config.yaml
n_layer: 8
d_model: 192
n_head: 6
n_kv_head: 6
head_dim: 32
d_mlp: 768
vocab_size: 2048
activation: "gelu"
norm: "layernorm"
norm_place: "pre"
norm_eps: 1e-05
positions: "alibi"
qk_norm: false
attn_scale: 0.177
bias: "all"
tie_embeddings: false
parallel_block: false
init: "trunc"
init_std_qkv: 0.0355
init_std_o: 0.0
init_std_up: 0.0355
init_std_down: 0.0
optimizer: "muon_variant"
lr: 0.00751
beta1: 0.9
weight_decay: 0.024
lr_head: 0.00694
grad_clip: 1.0
warmup_steps: 200
schedule: "wsd"
decay_fraction: 0.752
decay_shape: "linear"
final_lr_fraction: 0.0
batch_tokens: [16384, 32768, 65536]
seq_len: 1024
doc_mask: false
train_tokens: 269800000
steps: 8544
dataset: "wikipedia_en"
MLP neurons of a small language model. Each row is named by its layer, matrix (up: input weights; down: output weights) and neuron, and shows model dimensions 0-191. Each number is 500 + 25 x the weight over its row's rms, rounded and kept within 0 to 999. Numbers have three digits each.
Before each neuron's rows, "fires after" lists the tokens most often just before its 100 highest values on Wikipedia text that the model never trained on; "fires on" lists the tokens most often at its 100 highest values on Wikipedia text that the model never trained on. A number after a token or word is its count.

fires after: " V" 15, " v" 14, "g" 13, "il" 11, " g" 10, " G" 9
fires on: "er" 24, "ver" 11, "re" 8, "r" 7, "al" 7, "old" 6
L4.up263:488531523492508497530499489463524516512473499522448555502524477551519478476495521467571501505486473531510487481467476511518458525506486487502507531502461494527485487548551513465499514498499501473532529501463507509446503480471481561518508475532503489496511528505508520478466517480510517540482472521509464515488506449517507507525484460428487485500485523486532504464515460461518516522489505532486488511489538502538506491551494504474481512501535545533485532521462501491512481514544557493495469492494479534529468502486514505512540483506497492467516518477512542509520480465499524506
L4.down263:497519506518484542487488508509501501565488487525486477521525521501505593542496499514484456487497514529528498505532511495476498519512472470465462492538507519468496497511545454496499514536505510533482471494480474485488532490477532553500503545492496489498523487515482485496508525512507545488519502488456474476483492485516513494458504517550494489466510505528492545457489520535529500535475511470489520475535494482491448473476494573492470508456489519531523515463472508499474517490504507520498502475467508504519497487514487469445510457526466541512486516472501449539491515524481468467

fires after: " pr" 18, "ep" 14, "em" 13, " em" 6, "p" 6
fires on: "ar" 15, "iv" 15, "im" 9, "resent" 8, "ph" 6
L4.up374:505491470511488510493517517529540459546499504526479509486508488515494464462523497554517484481522511481517485552471494524498521509537481508509506504532475535495516465536519494502522486496479478488512487462471528473489508487489494482495486528464472515474438518476476498472507464501484513510469490471529471516442476485501525465484507488496472529455475485491474516465519494505514503548516471542513502550469472524510499507541473482516501510491492514437516563520489494531513492528510457478460474507482453485467576548521492504468498454496502533498503515526490493540469499494541474484
L4.down374:502519503525470476484495511494525513502529519459450516527509521470526459556502489520527525583512514503499528493460498489493492516474447540516540487517513507507513517473490455502487516501545494518525491526493495479518446439518459471493496443498495524510539489536578538487504467527522487491477533504464472478534464499502490501494503485485514486493484477478505552506437502524516522536502507501511486511483518461476485489509462533522498494487495479523487519484520511509517494513467493503512496512521504425525511526474503511468506501517502537519447522496479500474480474487517478471

fires after: "it" 24, " ch" 15, " t" 11, " st" 9, " T" 8, " Ch" 4
fires on: "ar" 38, "art" 13, "le" 7, "w" 5, "us" 4
L4.up9:517544509485456475479491545523466514542506516493543570554508506485488479504456489511505506540498471519471458500465521507497515538522511493433459495490510532501512507506521489473496542496529532485479494529512514475526508505514492467491486504496430454515535501545506544516498481489500517486492461514506488504494519454507489479495488476532503517525550516507468495473519500488499476471487492499526505494522484512461484499470477507576525473500455467477510498515519473505519474529533535501554499542521480497485526517447498507509487526480492553509549515492501501516461478505496492504
L4.down9:500493508509464502465534512494534513513482478476533491484502520482568494489503493489504495504517463527502516477539552497515498444475520528508484523524505474488483489464512535552549518502508477549488485494484489488514522512504508534469508455482519508461473499546478502460485520447540455486448527508480495496555488462523489486509497488481499540510449516483477480533513508487475487522501498487475491476508533517501495489504498490497533486541513559547486515526515458470509487488453525513537478455512522498475535465522521507515478495516436482513470495493481536512525520506487444507

fires after: " c" 28, "c" 24, " st" 6, " C" 4, " First" 4
fires on: "ast" 18, "he" 12, "ell" 10, "oun" 6, "em" 6, "ill" 6
L4.up93:527497456505553474467470506455478514487457526484525482490456491502488479495507485472511520492532488525478540515485473541506517503485490549462490451508488460518504473497481489510491514469529496452501535513473506505533521524456495501503515467518498483523521510510512515487450488393543511501539491470505446517483507506513499504452508520513488489500499479488479495494526435502488489501490508472505515519493499434506500485523483510551466522516496496474512462526483479479527475534536525480489486487518515499508465488513504559532544517501536543476492516494503473476501467498494498524
L4.down93:469485475483548495539531515486494543496538502499487530493555480541489496462497497486511485514517529501515535486479523508469542493539483500510536521483478484511510533497509479532494498468502527520519534515508524508510474486493527527467479495482485507541457453513542545524499532481509471512545517511499479478485502479495497483524473476537502502509509512532476486493473499493501527473466507488535532473487525529458448460539452505490451502494448512476471471447503477507454528484510551504520461526547472536497515486502513503462504497509450506522439487443486495494503504509490506509

fires after: " (" 26, "." 17, " " 12, "-" 9, "—" 4
fires on: "w" 19, "." 19, "ens" 7, "an" 5, "s" 5, "c" 5
L4.up284:516523497536539509521518511530512493525469490498488523483557531481503467527534494500534530535530522517517490500480452501484548476489513483470473526448517451491508466524464516474493501474511482520450466487511458519484544493539518491480495484502498468441544451471477456497506495497503497511502487552524476503518485512482480560499468486520515469458475511496478492469496494493428512514519504521491507504458522525468494522500500469518469501491518480503487457502452544494519522491488489523503539524487481494504539484492500498525498507441530473492541495487473516467502509494458535513
L4.down284:474458484475465551509521518465540481491512477498479492541505554495495484484527526473489503503488478507519509486513462502500532486502499529474491496546461492474506487469527525514515515485497493516506528513497506515487492485499483561503496500519487498467480536481466526492536525498518483517473533507494548454492517485478513490507454534539514514495481495522486488525525497483516538483485499508499480520509475500546484506481484507493500530456523462458510502493462481507510505494529516487502479456492489556490513500517533482505497493525493530577534370501514473506442531479494497506

fires after: " to" 33, " on" 8, " by" 5, "he" 5
fires on: " the" 66, "m" 6, "am" 5, " some" 5, " a" 5, "id" 4
L4.up258:478506456508516574557487500529498506505504492467493533494459495478548501491546515458509532513517488538508514497498548492491528500514493477526497466503494568521512545535515513522456552516531501487527490515489468480532481486526504486499469487537484530515514517542485522489514480532460527476513467489511487524475478486508505513498516518512475532502491555521557502530484538523470494495486491532477516534509518514488513523501533511524484522469495541525475540495474467488549490529500517570491491528500503518515501537513496510513478524488527543513495544527510511455497468479511513533
L4.down258:517480509510420485511551485528507499455479476538460483562548505483462480494474496530517497520529508500495531510509486504488488471462507510494474476508518471491520485483474505466505506531474459499465526529498510481453492536488485549506498543459563454527494527472535480506511482470529462504547516488488482481520500485514436521514527512489486480507481491502467499518506508495509514503516521450483534492494511478499463497536474529526481510475485496507513454544560509505486509466485512493518492489516486511492470531513497539496536537490498494511507467528498506479517498473563511540

fires after: " Al" 25, " Car" 10, " al" 9, " Br" 8, "l" 6
fires on: "g" 19, "l" 15, "ad" 9, "u" 7, "m" 6, "way" 6
L4.up699:494490476543519505482432519546520525504486485488489510530484486473496520484509473498502514506496505521521520535522454491478501532530474479548501504480489480499454519510490551454496484476544504541550502450466512468472501483467479487492495477451501505474462543493496483521502547506462465500565534521521484491502471533534493483470467485525469508471477471505453494517450531484506488487526455497499486474512531463458455507500542515467510545511510500514487501502511519506475490493499491519507489527484516497501480526527536472501537500508513530493508557464548498519503512506508463484
L4.down699:479519501492436482522521536497455520497480527473478521494463484527522525528518498509528532496493499487472505481478491486514539496487506493465500504495471489515508496444445480471498518491511512485472474501556518499514541545527546498489533500509490499514510478497474464495493467531494449472499501423537512459533476510526554500534538502494508475525538471485511509489554475506504487514478484519516515501465529512507529475544480478570513506456512509501513474495521522513468502474493510510475532469517462514534481482469513526452537503485506493453520514546496475493494504502473528472

fires after: " c" 34, " App" 16, " C" 15, " g" 12, "t" 4
fires on: "it" 23, "s" 17, "at" 16, "am" 9, "ost" 9, "old" 7
L4.up631:483553512453491510487508511506513472490514491496540460491462461472470473510493515495498509510472511468512532496530474494508461528460494481487487526499511502491493549518501516520466486520596538514421520502464475492516492501516485483479526471521468489503529486527471499491490530500505544501470476518475536450484495526524523497508529457479527490471520482508511512473467473499486486509530524494477490510529495528479480512502504535545491483465519478531486476480504494496513499470511530499480546526458483511514442504520520484568485509518538550503502527480509516462456520478491535505
L4.down631:462515471544527456462540536496498508536512521493476500503498508447498478514499507472496528527519480486532494496430494473521500454510488513509452547488522495510520478459534502489521530465525519496498480496520515508502526525462470495456500491512465485543513503484480495510521464516519469495477524500490505527499535499441522458463511539451493499507508468537468505520514480496499491525466540478510492536484521471535459526489485521479475525469494516506481560518530511538485459478521447480483524521502497509526523527483560505484487491498518483503484513548517508489484507474547533485

fires after: "es" 26, "-" 17, "s" 6, " as" 5, "S" 4
fires on: " m" 18, "h" 12, "c" 10, "m" 9, " sh" 8
L4.up581:472523506509542508499540530482501547504497471541502517488526472517500460498526515508536483486515521509547474488512504551473481501446509476521482502488497532452482488486536487507478427495479470476505506520502454531481469482498548510483494501505506527507470509525484538484487518478509528481518506476511501492501509507494498527507529510488490500485544489494476497485506506502544470533486495469495462514515572463536522482520511469467418452476509503511448477514486474516504504527503493494540519474528555490488537554503474527517514469521516504474529522455478484479500496467541515517
L4.down581:516506514491531510494548534515508537457481489503477501501453478542487539514505499479538481510488473478549462501467534432527479477499496504501517494515504453457479487503477503523515559489447551548505442492490532495563463483497483514516501532487476445448511489512515478527506495507516469535516509483553520456472489530507522506481495476504494522478472532497507491538492464521516477499497552487488474499497466504483533481473490495509499515499485523504471524496514544481509491466491547466511511491474461473516501491518511527483496530514464469510514499516517504552502518525487474512

fires after: "\n" 31, " Fran" 10, " was" 10, " Mar" 10, "-" 7, "A" 5
fires on: "c" 23, "-" 11, " born" 10, "D" 10, "C" 10, "t" 6
L4.up592:464474446498582516504489535530501525525550496459490527476501499477462481508544494499508463501508488501494490469508485506515513490487515444500480497509438448491544501460479493516486516468552539540502506545497488489500509509497497504498510488506495472532549501537490495494507506516502528474476494501492492487510540495525517522462511445498527493483511532503507514474552506501527504465493486533538495540514497473496543517465494501463537536491477459481538487496479467503494506471467520509525501499506464535549515499449479483529495490458483487509508564525483475492530498463514491498
L4.down592:527524481495466493480504468465480509480549468509489483522486459513513537507496524552506496455465501467449493495513500476515503506504505503509531535500505541538454518530541486500507473500488505511529516488511516453538470467496516476523498527536519502502493574514520476523515494519451476514550483483474467535491468480498495472479504472494491545487494466477534480456500534522511514513513488486486489547528487486510534539492486489524497491514501449497507548465465480524505475522461457488514521488492515455532523511485522524549478476568485519482487489524507508502492503501462464472

fires after: " ro" 16, " G" 12, " Br" 11, " Al" 9, " g" 8, " bro" 4
fires on: "ad" 27, "g" 8, "un" 7, "D" 7, "ck" 6, " w" 5
L4.up421:505527448513504517530503525501492497467508474497503457527526462490526501503472458495569480497461509504504498505506522487476470508476494462495496507531458491508489514459541457430543535533501493504480477518501528488515543487475479477486537527448487521512480500469543549489523518499522481489516472489519499518475449504500456497482465509505482528508531505516471497497506490487498510472464449503457497475454505486499458490500502516497526536508433476511512467551506504566533521495532537517527498503505491516498480502481545536522529484518514499507504513515460459489493484513495528473
L4.down421:470446517506472508510522502509503530450496458551495545537484524570543496509471467533475505518476464444518508492470477508515502509521514507499490448482513485450506499509493519533469521527458497492497508509473469509475502523527502533492463509528503488453537492525447491478449482495515503509487496530483548494453497529502548445517477474477532516494490527502514461500499530490526542501503520507492490496519501482518504509513548500517515490512511491499532510494523494441538515513507478526496484485503507500457519455557469476481521477461484508492460538506525495530484500521473497505

fires after: " D" 20, " V" 18, " pl" 7, " P" 5, " E" 5, " v" 5
fires on: "ac" 14, "ar" 13, "ir" 11, "uk" 8, "h" 7, "S" 6
L4.up409:485506488508479500504501512464541515496465474491522487486465499554486502511525509474499532466496550464545521499504482483476497499484523500529491493505512545492513498455514496507519439470526523517499539542488550486505506434509497484518484544509468530488493514476445497517500480489479545492482476537494506566531451468479491517542501491479476519491510491507533534521538510504522496466497494525504500486469484481485498500525496513441555521518470449478490527499560496478515467483464533524491502520492474523489513494459488475499518487460508512486524535447485534496495515536537515505
L4.down409:498472474465505500509497510511518514523538505535478482504525532496498515499509523537512477528483449489494519544443537505474489511547502481489490486512497514520481518503442520482514504507465474513494465486486471462457538463481495533501465512462502560545506514451549504464522507509521515514501525485500497459484481484530506429477517519517497509527450498498508435497517554518509510469510460516473478501480484449488487501506530513504473517504513463484475547539484512519514547452516491506481479524537527514526478509498496505445478519542511496468502526497525495517501540500497499490

fires after: "as" 19, "ther" 13, " c" 11, "ult" 8, " w" 7, " profess" 5
fires on: "tern" 20, "n" 13, "ross" 11, "estern" 10, "ural" 9, "ional" 7
L4.up469:463494544533514524527491459490489524515500497480505515500473517484476477512459528511485484482502482513505487492453501488514502486512441489489495497496501475499477464504486501502495517483501514505476491485462551463470479482512511503482483465450437428539529484491489507523488491469480501474489528450445450551544498513465478515499512521521493499499510499471526471512501494483519513531501525501518538501543530487505489451467520469484476489497490502454483496539504502529489512547520507455480561506468489516516507479509541492549463501508543488478481484521512531533462521484536549521
L4.down469:515513480491487532504516499477485490508514493506540489513546486495516551507497506534491517495507504483502532488531478546485501479488506496513497513490459486484477562467487489471484464471457420487499561494524459528511526508444496501471508507477532561464488496495528503488508547516479504515508479554531526513463487509525537448506461492502503506473474479510525550463496543509491507471513523466500461508486503456479515500509519522534510508530474516568491502480477483487490475520518488521467455518518505477455520535512470529508506525478498508538511531499480476476510489524477473470

fires after: " l" 21, " cl" 8, "l" 6, "el" 6, "us" 5, "x" 5
fires on: "im" 40, "p" 14, " a" 5, "ph" 4
L4.up425:476495489528492509509470482498520511541500482487440533501541506515495488526518528474478539522523526548484472542483449520496473504496498514479493473525499479498528493506483475501487448477482484505548518474523540503532506525521481512469513485512536493468481498462486535501444476492556583501496468503524461496502505500540456517486510501507506527511483508448514505518489511489499463499475472509493526487519491517492498504498465497477499514519486502528540485499486494484507521501506547518469448491532473508496534492537468465495538536483491544492528457491560531507561493500489551493
L4.down425:503503488506501497545494501531545513507511552472491513499487490515494467491479469518478515515500477511474538495506502487499520502545485519522484481477534529510501522508458464475483484453491528494495527517491530522455511515496496505500550491516505523511502512511480468492483497528438491500479487491484499505474492534502523437491510525516551469494458486487553453462509497490483522476490511553475496475533529506478520503533501517512495475520457566538480518499521503441496474480449513535527487492416540536497486500507497497469455471544510504456486514495517557485509506476505505519

fires after: " one" 27, " member" 8, " of" 7, " ind" 7, "f" 5, "%" 4
fires on: " of" 59, "iv" 10, " the" 8, "it" 5
L4.up141:461525450524501497492522513498508506510487508517516473509466545499527495485519529527506512522514506513507487477505508454492491508478523470542515478479510484524493483524472500478536482530507507499487504485466534464484487493499517455541508504523531539506495494503473501456514504510502503558508472452483487495460506515557495466434537490533509554471542504532523454486460513495505461468508440511493502512489495543510477488507493574503531533493527483511504535560488491482549435510504490467466515500490521464486463502514481528486493512481520488501492484441511504455505492513488500511
L4.down141:506532519493475481498519476555491464490484517506518473454486490496508485495469498512482527428528510526527563498527500500496517539494516505521493476544534491506517530483486503467498506529462494497489497501467470550521484514477533520485440520506480516524479457492494544469502477462528477496484526509499575511509453529500456494523522505507496548494510500462507481551510542436496482516497516476516549497510475503489515529468512518486497523481495512505506525520485528523482506428502481462533520496519453518489497485528485480524528496492454471483485513484501523505519471467461499495

fires after: "\n" 56, "==" 14, " G" 7, " B" 5, " V" 5
fires on: "\n" 76, "i" 17, "ak" 5
L4.up402:517501465470516481540485508481532495489495560547510493450496503468506480509511507461517508478493508513483458542498492543496509497500504498510506512504492509523477514453489486498544486492534513488490483457460475532476486479480484527519512499529432481475517502507474476458503505462483525484517457485516531480483494488529566506481486445534469526549483491490506493517540530501482532462504471472435493516523484501496492499492492494497519502510513505511513447485515564540496479451545509477507488534519471483499485550499492500512548455504556510472506510495484528506513475462514501534
L4.down402:544458523486479514499517507489527457474509483493516513503483509506497557500517532462523523477488501523492480482499489502480479474496483524505483484458508479508537457483458495556500481516534516495500526553477448484504415472468484447478527483485482486474521502505513459489507532499526474510517487522517521469545457549509479520491466487497482475512511484503479479526487491512482514454519498507523497481494536493532501519554463535525499536495529508536527514518500500553506482512539456476500478536499517464503507469515488478501525462546500529462514480564489493495536492498472508503

fires after: " announ" 21, "." 8, "med" 7, " s" 6, "aim" 5, " ass" 4
fires on: "ced" 21, "ed" 21, "." 8, " out" 8, "i" 7, " inc" 6
L4.up351:467479523491467489513476503492501512546537435530508466487484499496526481498529512514484519444518499531494518539511524534533483494556542500496532533549507483518503492502473510488509528496478456482493509509460465502548513508514478473484513529534531496503517519474502521535477491501549485497553533503508483458463460497485486537510510487504498477491483456527496490532511548514510472517521559526492471504508469451473477504494486511486486493538504525494494466453520503465516539498493479530513516516492549517523530467492504523534494521493553555468485522495489499469547490496491496536
L4.down351:508526516514510489462498491565490494466496506518486474458512473503475478513504521513493546465523491523472508516492498517540535517466515499435488497507487526519459532527517524478481472519516547466496515459513511485534518494526440496502474506505518507525491491479513458488470463512493523470481505514499524491527475498574510499495486484487535494503455495520478494472520475528490502497524512535527507492512495468521463502535481507499484441494518489524538530514547566486494490524496560455492534465521489470503510513471485525495503507509497505528521495502523453482485473478479454428

fires after: "." 24, "-" 22, "e" 4, "en" 4
fires on: "C" 27, "M" 13, "c" 10, "b" 5, "L" 5
L4.up709:488474407520509454531494544476526533547487499469501463477488482477492494520494510494516499491492528505486500478469488518489492484476493471493482455456514514518469516477509512488503518504534511478500483515517496458493462522513505496485486488482516494499504499456467516539474463545526531507488492573475483523500517487524520525496464542517492455500441508515533484484529506447527459497505533503460470485512500488519489467486463519493449521484516510520477495493479467448521515512470507536445490490491533478503525551513498507480497525470465488540520522501495466464475521497465482502
L4.down709:492497497492481572501488456510549523481492519487495469546498464503460489521518504493509520517469513492475516472523490522500486490535480503541527506512470521442502497506485492458451514525479478539508509496508512508514515510515512489543510529507488510428512525507468483514508536518490474506528517477509480479446494497502521498467514474535507512473446505529499541494511468523485472527476501513481483461451525492486516529471529445537528511478485524510518487488469477499532497501520453504488505531458522534449496491486508548501438506495523493486514453506496513491529495490528514574

fires after: " S" 27, "\n" 18, " s" 8, "se" 5, "|" 5
fires on: "qu" 30, "em" 13, " D" 7, "D" 6, "ummer" 4, " U" 4
L4.up66:488515505556492516497510503487468505495498525482509527559502542547507492509508493533481496472536540481478546468509475468493480445476463520533506509490478519521505460486500510518446509498545503463505514478462513502486506508475483523527502489538472496492554446559495473465491512534485477528461524462500500503471471480502494532449501477477504468525468541488484453476456505496557444500521536529516510500513528493476521520532523502488501502500523485498504489551465538471500481467498491492504493534524536543491515470525492501528504528513496523486522487496489540540497500498517490511
L4.down66:527507477472471528535490472493521497499461503506495522478494509500498461549476477499497497484477494513508504451520510526539529522518551461496520493537513522491548472481480473537472468493477483508469477492541515512520546440541468506479512460505507508447511509500518502475474497491497501504502505503497488495447476552522509492496519520496545462452534508537505486478503535534488528500546487492520496501527530486498486441483464484525531509446455524489477529522530485502519562500457495493493506497513477492473496490478480524525501547504526482473485522452518484460479526533488509532

fires after: " P" 15, "  " 13, " V" 12, " Rep" 8, "|" 6, " v" 5
fires on: "ubl" 17, "  " 13, "ublic" 8, "ice" 7, "et" 5, " Party" 4
L4.up74:508536531544486504516495506492503499533544526481475476544506515503542504560503544477494482483533502510517516470491513529510511519480511484499490504512517518515493479466481502509482482533490489518516539507532525531462484419485539504496498489506484530494456524480489496480510524490468526540469476509520521491465495477500485459499528491495525481502473499473572552541543489506517519554507490521498461526529513526467522512503504532493489487512535440488498558514513568504479506484474487487511519483451493486507502489550522494543525515503561493518529496482496481534499504493503470515
L4.down74:457526489508446493436524495514509491451471511517565509484542499471499550464515507485529532508526449512504533478529502456539515478505499481528511463482487479472517512514522490516475524481497499506483497458490493495498528518475473517478527481564521462533533505484529486486469519485511526488497510512471478484488471505483491503525523498499509569510474470524451487468505520513477519499543539494520511514527504509471503521480507495523517507464457540501501494477465513512521442492501495505538513521527517437516526535469528470504479518504464517474473503534517515505476502509453506473

fires after: "\n" 35, " ind" 8, " me" 6, " d" 5, "v" 4, "-b" 4
fires on: "\n" 33, " le" 14, "ic" 12, "ch" 7
L4.up249:470504472487493484489483468540495511495496524455507477533477565491507438492545538463492488481550537492494516472495508486559471490489536476530474496475500503540504546566523536470504525490499483491480452498487469481473491512460537527484472491494493518470487516479509492503510556485463493470533484486543501449516511496460507549470506462483493491487490506496493510486503501496560522493517506496513483498508498505488511489503487528497533510503499472508483497501477528495505498490541501506500495465522465513568511505484486496500556458510525493485477488429493536503519465526514465532
L4.down249:500528484503510462497500463538482511465461496488518533484531537519490527525517493513463550522495516484458470533502513471462493508471477459512491494516466498427503518478464530466494507550492501498527454475512487530529516517472451480521526466537512520518495497495490517513509498445480472494483494516581501477496476511536544480480519451508465531452496493511493512513491479485495478502514496497480466488536471500515484497481494491525530522503515533511534461491509495510534444522471473505473486488504539523501546516495514512476492457527492520511498508502516531528542461503502486556

fires after: "\n" 96
fires on: "\n" 96
L4.up104:484474513516511495516510479488460495508513493480506522514505552512514500441475499482530455512487472535508483457503487513542507495478507496566475536491508478502527445510530475512489445502486545478495502495498500505496543484459528487495515489508477501483490475504488503479534466502466534484472500462487505500557530527478545552474513423503449479498485510523516488505510502499502567476485478501487535477516517481528513495484526489538507476481487475559472510511510514526499518495510461534498518485465500521519492483537479529524506542521484537560494482467487513511528444486494492518
L4.down104:527480536508473493520523477555524503487499508525476478481505421485511522542503513463520478490473474488507511544505542488510469453501489497489522472480494501472505520510465539457471511499500522521529555496495466478495502536512449506530482511528495454487509510490489480510498474498522542517471504537508562503529483502520507482501518526459473489469524464564492484501501489541488469496497468494475489505484468485522467484512490498503531491530552529534529476497513461477522544490486540465498490478501469485531481518469453494521512460498545482501503546516509516486530473487458516518

fires after: " h" 23, " ex" 21, " H" 18, " s" 12, " ed" 8
fires on: "ot" 23, "om" 21, "it" 14, "pl" 13, "ens" 6
L4.up68:493512492496463516485474506501526520492498533503500486505474494485489483460527541482522483502505514516495497504495497500529491496496547530493519507450484510477514494473498506513500518487460484495560522518512470444477505515543511557525470495501525494468460514476491558519502502466505497486497452553502495530512472480500479531528538485485475495476511450467506496483468504518488501501518541524400544505526538490522463501499466497511527487477511535484522492477532555485534484504453506497554518507506500508516499469507482575517485480472487509485513475496507496500528479483442540522
L4.down68:452513500537479521482520494480518476536482522522483522512486508464500495460492497489534473483524466529490484495476536511504580497462501431532516551510495509495514473485517498516501495482518500546484553490525496524500506445480480473500525502493484486529554510454521491558488523456485465530517560490473520491489465489505484516485469544493512515519501436496472497472503519508477513546473489499486487511547495530496498491483513454517497530498465507474517516508487474515458500532520501459480471501520487512458488466509515494523488510524516509494551490528532467473487537529496491489

fires after: " tr" 18, "r" 11, " pr" 11, "id" 8, " Pr" 6
fires on: "iv" 27, "ad" 27, "ed" 5, " the" 5, "ual" 5
L4.up683:512479465526471538546514487492538466516510512542501512516520481481452510502517498481516468473520509529449505486521520469490490505509501545523515534444509487511471512476521479497473495497477489503478491490488495470502478540492501504525467495472492491512501493557474497520527484463522462462499494513528491547470477500514510493502502466490410514493502533511477512508462556520497490447543479522475530474533528491515506492511500522529465500543490492498516510537516518549501530451475479465494509502521512533532479484458512555494473492507509496487553446499527484528539495528526495500
L4.down683:481549499505503522480527510510513491452476484490502488480479480542491489518478497521488503489481484499533513519500502508500543452479517498507511516546502552521484438536468498489492493494495507528506539521486480547531508543574508513523453536468518519454477504495537511546477485488530499497478512502489494505490523485493492505475494498455493469543520528493534457514503488502516495520518499492489453496467489528414524506468483535499474502488528523505489471492550485505483495512511514454492506513507477470527559508461481487490517497453516526505421518475488478510515456504529501505

fires after: "\n" 49, "ed" 6, "==" 6, "ced" 4
fires on: "\n" 56, " that" 18, " |" 6, " of" 5
L4.up386:507508488523540506535474492487570478468499494497556494494542499493483492495513542436457542489498477504499458496466529505516503490487528495494477534523483495494455559535519511482512510531515491514531510496483472510472507510516472497488545468527525527469521497539514516539500448496469498500540524460528483487500519527512528480533461480488531529501554516531446451502525517508489525515504495463494485499519474523504491505475518493496538498495495465506505501476522485488534484502540481495511537495530477491446508570520504495514451473483516502462485495536474504499518465510473485474
L4.down386:487465496486491533492512474487475491514483523509460523550464498478466507496520468478527516500515535477528499471530496507516502487515555500473461502463506549489553464493498527528440514501492451524500519498521522453471490544509476478477505452474481498517539507514491457475494542444530527466502497521477534491498520481536514485498495552536518491507554500498527522452458526511487490535494479487539498475479499516537499524490504510524540492492497483489513467519489494466494501497526524541516492519532471461471463481477488508482507529537480479536464510506534481498483514483469499551

fires after: " V" 31, " inv" 10, " M" 6, "am" 4, " num" 4, "im" 4
fires on: "er" 25, "est" 11, "b" 9, "it" 6, "r" 5, "l" 5
L4.up377:525535517517501486507495489490466473483474475474496511522540494432501487485481483464515520516495507507517510495510490464527462489502499518505504501461511478464496502505494472487553484528517482505515500493455551498464486519524541548499535453498504529458464517497450521489472476484547544489510487564529491487475514508480501500481466535503561527542483483495499500521480477484554531539507491459469533499517529516432526567519518494513499492549456521501451478497502527493512468516493513531457480488480504517496496505486529495527486514512514529489493477501477505502458485486504484520
L4.down377:487436546492507458491497505465533547522501485501517508483504560529497551500494492513516487451521516485498506451504483527478480523522518484481503489449526475522551473489547512530469495480477485469476506479492519447443509482506488477494496503528508483510501519529523523526482510504502482515503506494497478571545452531539499477504491472484459560503506518476523548518511500521515488505506527517475553516454466516490510519508490495494504516499469468532516535517488498500498434511455482484501482511514452474536513479498464477525515499510487516474480485478551487514488481487496520506

fires after: "\n" 30, "ur" 13, " is" 11, "==" 4
fires on: "\n" 35, "k" 14, "s" 13, "," 7, "en" 5
L4.up311:555498536540545505496510466485485527516490559506499518483536484514514489512479532483534497488522546521515493516531481547520477525524519523485493535498495515494534465518509551461518471459516530490499531512522484492492467505482502527524529477527461485519496472507492454497506493530513482505543458522475474461517472457451555498500471486506514489512465483504497473490459502482504486510484465529466544506525472516489538479495508502520505511505475485513516483568508529500471489503537519506480545541503475507491483491488500515561533513485501498557466515511529513481463458502467473522
L4.down311:502492498503489483473489507521499496510497469524512468498487470480479494487502511446518548516485471523504513471518513508486532495492534528528507491527508516514489571480482493506483484497488487488521476471484459483507525505467511523466475524520536521552532502518469470530530480429466536480551496500495515536500536490545457468523496510499488479504531494464499518521477509498510470527488484495465511441491521506525517508510479504495519435534480502525482519504474496515507531477477494470531434520504501466546515497487450534469472485463515517469534516480529478554555518508477526511

fires after: " c" 14, "k" 13, " r" 10, " st" 10, "st" 4
fires on: "u" 22, "ill" 18, "le" 11, "and" 6, "ok" 4
L4.up373:495505478494517519489470497535532551508472510455518532532500491465497496492486508463476495525507466520514492518540502503492514548519516517481478497486521523516459537503521499483495546506517493431536517466516513458484520486491471502521514463500488514494477500512502542446459485476521539487527532514501507485493480528450557488488519512539532504478504544497451491539522558504473499506499495485479482508482509532518486518531453528470526490478512474461496508528516514528521463515449511520475492521495519541482461501431484514540527490496517544476500513469540471505498458501502499496
L4.down373:461485513497477531453479498524471502536471511546518459519557501482518538545467498481476512500502525529475502511486516513496489465504501478541524525482465473521523480489475491513482541509524479511501508498542549512512465501449518463492478475468489482515496466510479495459527579521472483512486481479495502491471504496513477506492548467486502538512525508508479519481543535481506490481544478536482520507501526492543484477521531463510485504520457489520523470528499484493511541529490512479469487475472462498516519532529511533507477484511437508497506488540491454511455483513466511546

fires after: " ty" 24, " |" 15, "y" 12, "he" 9, " No." 5, " would" 5
fires on: "pe" 18, " " 17, "p" 16, "m" 11, " |" 7
L4.up744:492493481499495523514490487476529490486471491495504484518496490446501461493500544531516499482513511504503498445508519447460481546469537490516485505491488519476496498552470524465428514522539510522493480507532508501521507509493480515503462531496484505490520442497510519477560441478510468510506491516470543469497473492486493516479500541490480500538555476481488460462529488537505536505508482476542499497516528534488457511506559458497510502455468489535536508510516522499483452495493553481511474493536512482493492507491489465450465467469508500497484517483505520477493490544493522518
L4.down744:508484470498492501448500485465481531511535492512518509492525526537509493483546525508461512521491499467468507557486524518438518505517516540492453477474492475487516495487501478475518498503458519496520495495510508517505546513487504492575481454463528462495490508506513505505510534519511507512469557524469494492491512501467538526459504490479508507493477477520529469547485527514483498462492512521455459533470493481506520529527480482518488480515526482462492503458543438472526540526536518545474529453508495498524512461455482502480517491535466503495503478490532512479492478520527497466